Part of a small language model's weights: RMSNorm before each block.
MLP neurons of a small language model. Each row is named by its layer, matrix (gate and up: input weights; down: output weights) and neuron, and shows model dimensions 48-143. Each number is 128 + 32 x the weight over its row's rms, rounded and kept within 0 to 255. Numbers have three digits each. A neuron's up and down rows have the sign that makes its largest values positive.
After each neuron's rows, "fires on" lists the tokens most often at its 100 highest values on Wikipedia text that the model never trained on.

L2.gate98:107157136099135094142194138107091148085110123148120175146101154068098172151098141138117055120115125132088089077203071123116149071096100123125104139065106202138124137105174136089098101157166151148145146147179116088193091180183132159111120124114154122118078171091171150099120112120120112163
L2.up98:128125115162119141096195088130104096148087134120104150089178187141102144149130150107081183136083110067092087121095113131083113120135122155156077166093126093138104068122114104191087095166155152159149091079137111125164111191163133191112072202105164201145113194199130158129076181118120119133
L2.down98:152101178094138101187166064134116128087074098160124105090149159140106162133119124100058117166149102122143104084101108126114102098079135170174121150107152142161120130131083152151144077153164167155150144125193134116120110131135097132123102168122179122168090151177150114139116157149074084146
fires on: " con", " cl"

L6.gate25:201127167165117177136114108156081084090113055185165092102148164155099100103133158083051144095141103114045153186140149158114147120148145136140106134162118144089082114160119154130110114089046163112115064125121128096130184075119140115102110098175118104160110109061103127126121111130097087093
L6.up25:131143139087091175126130190168098112121147080129119165090163125124091121191177090133179132124160155135115175102082180151083159151091109077123076099127141156150170106184180151123115095158172078119142149128109183100154166106116099117096172192067150118155113091116094055175121117115145118110
L6.down25:172109127133102187089149150112119099099125136169110207129124137098121148107140163144104120123138136079042131175133176167130132150066088153161137148113116105112108194153101106142103139078157091150116158094126102081147158133120093108131142107073096115137125091136153172093097132186111066107
fires on: "us", "C", "ens", "enc", "c"

L9.gate206:117144193075091119111143058158117141128078088137124129148113160078152118129108132175129112122142145098114089098140064110114105140098117153140087154096137168108100103155131147163176115131132137089116086104112131126125075119148077121163179154125165089087063102133128157131152105160076143158
L9.up206:181101143053113118106126121155114175146101111121169099134142156112129114078125116143134095122121117093140120072149101111111089174088092101130123115119123136088158111135105163153136149171147128107134102106199111153076102141152107093119137137133166110124137094098104174107069112096135123177
L9.down206:121130155100150127128057157120120193118088103178168120153160161126097139115094158143173169130163134155129145092147040108120062113104126056149108144118133133102080127123145163112137111158109076104108120154180065113133129158101084109145170158162219106145051140121141167117127113121094188133
fires on: " con", " mod", "ie", "al", " dif"

L8.gate48:136194117130087200155152167141092108151069114099103095174128081126051140146125126113118157113162094099104160163144139114126111118058159086102119145147071044127120166127152157141161173098216120134122110186104133185162145058097123131150110156121070128121167111115129147109142129159095172118
L8.up48:097151147133072090159130226144120094101159080135131113089148103118097174147149123102167135160138147058099150135218061124076116185136196090109135097134094092114122122098164161161116149136119093130097132146107141101183059132136089112155102127121127144143155077144132124046115163168077081110
L8.down48:117067155156171160156139127124188102113086142131212162181135201126168107121147131165149096186155121125140155119135121109136177094115137084098131104119137139130146114113171075142122091116094135104109079163177169058116098065101137155122135135092084089136105126086158150164182163085164131124
fires on: "em", "h", "og", "z", "erg", "g"

L7.gate92:186123112134121097111152108155130138132120067082148088099152180169139167142127147139088126151122117122138129178153096110145110129143137098101192105118115238135119099045142133158106079110095164123137160161170092125189152136115104174126127140071176129198138081121088179135144072113109140157
L7.up92:180177184172104153138131098199121143100146105135073181137083149136129182083151169090134095092109135169106070157112109163099133147121133179120162120083124109111125093121143124122051128144169121111149060125120150143147123108148100098136151156120170151097155175123138172108118137140112121130
L7.down92:133101188211070100125164049114160177212092148152139110097136110106132140096099095156125151095123088104094038129166081149061115107094106090123145111129113127154143110123101109134090104079152124090095109156199127120145130144153111165135180171115152178178127149137098136127152133159119145103
fires on: " con", "d", "on", "ec"

L6.gate7:092100111141106092151166119135089107133190078166131129109106177115124059144143129200127126101119089193147142112125042162120080126100122108103092159121143137161157124101103155153188143189170149096134108127173099095147156110159070149153134164077116143096141183142179144120146209101114055131
L6.up7:180111111146110109165157132179059140183154112150138076130128112170102162173143100169097077136190187135173123126153175125069116097154133168148077112067114108194122106143155067162127097145095195171178061128126083149146165165124130166107104127143170132130134126131168158094142084097127109175
L6.down7:065111107109169137216157173139117083136129100122187104118112140166157123148179083140112087120160082097121115100089153137150140094134136101101086132107129132143216202148135111146111136159124129195101125072147129158137134124150155193141127078131133090182087172161172130151128136132124088180
fires on: " cl", " Cl", "l"

L7.gate89:096145115178163146100146188138125150131067112121073105130143104141141132132180131119138097138115149180134146104170090149111116169157131118148112109153086112179115126144172150137114159070087138129102089112068106039109153153106154079170115089093051133153174136116148186093097144162123101096
L7.up89:091140112200148203083102148186156141128186082116162111081115123110133129103122109131145184142157120120027133077104071089134128204112208072082140118141087127139111107132140130099134182137111166102075103074137149118153154119097081139121119129156146156198097159161141141101186158101118137133
L7.down89:104140123149081120118220108147202122139122100133112145119050179067159100102146170156165111136119119158119120135164127187129205104113092112093149142159131138099086149137102144099104138090095149110178043092139174116164164130116184102168108148134111150094116102136135159165164122089121094125
fires on: "g", "ge", "her", "r", "ud", "z"

L6.gate280:101113112132128163134143111121096149090113104138123145140173169160090088133105159133120249088158125102080085131172107115163158157120123122126150098179113106194123134166138146143136095050085134184078122136196139120121137155092132143076106118101093174192106144109131116171158137149124081068
L6.up280:071123159084136141185117064126170119068142139089147142129198165190152131117102114140130144102112136178107127101181108178075182149107159097154126087098132141079085084154123167118109077132079097095127121079079125085129108073071158087123145120173129146218083117124100113116050160130152120090
L6.down280:163101184104099141108031097124154131136138226156112122159079155099142093161153149112138054134149139102098124128109120129109092144164169177097131145135120112136155116085162184088085171080141125130091089116158159143106030086145121115155088135127137042143083112091164099119080130103130157141
fires on: "ry", "enc", "od", "C", "ward", "ence"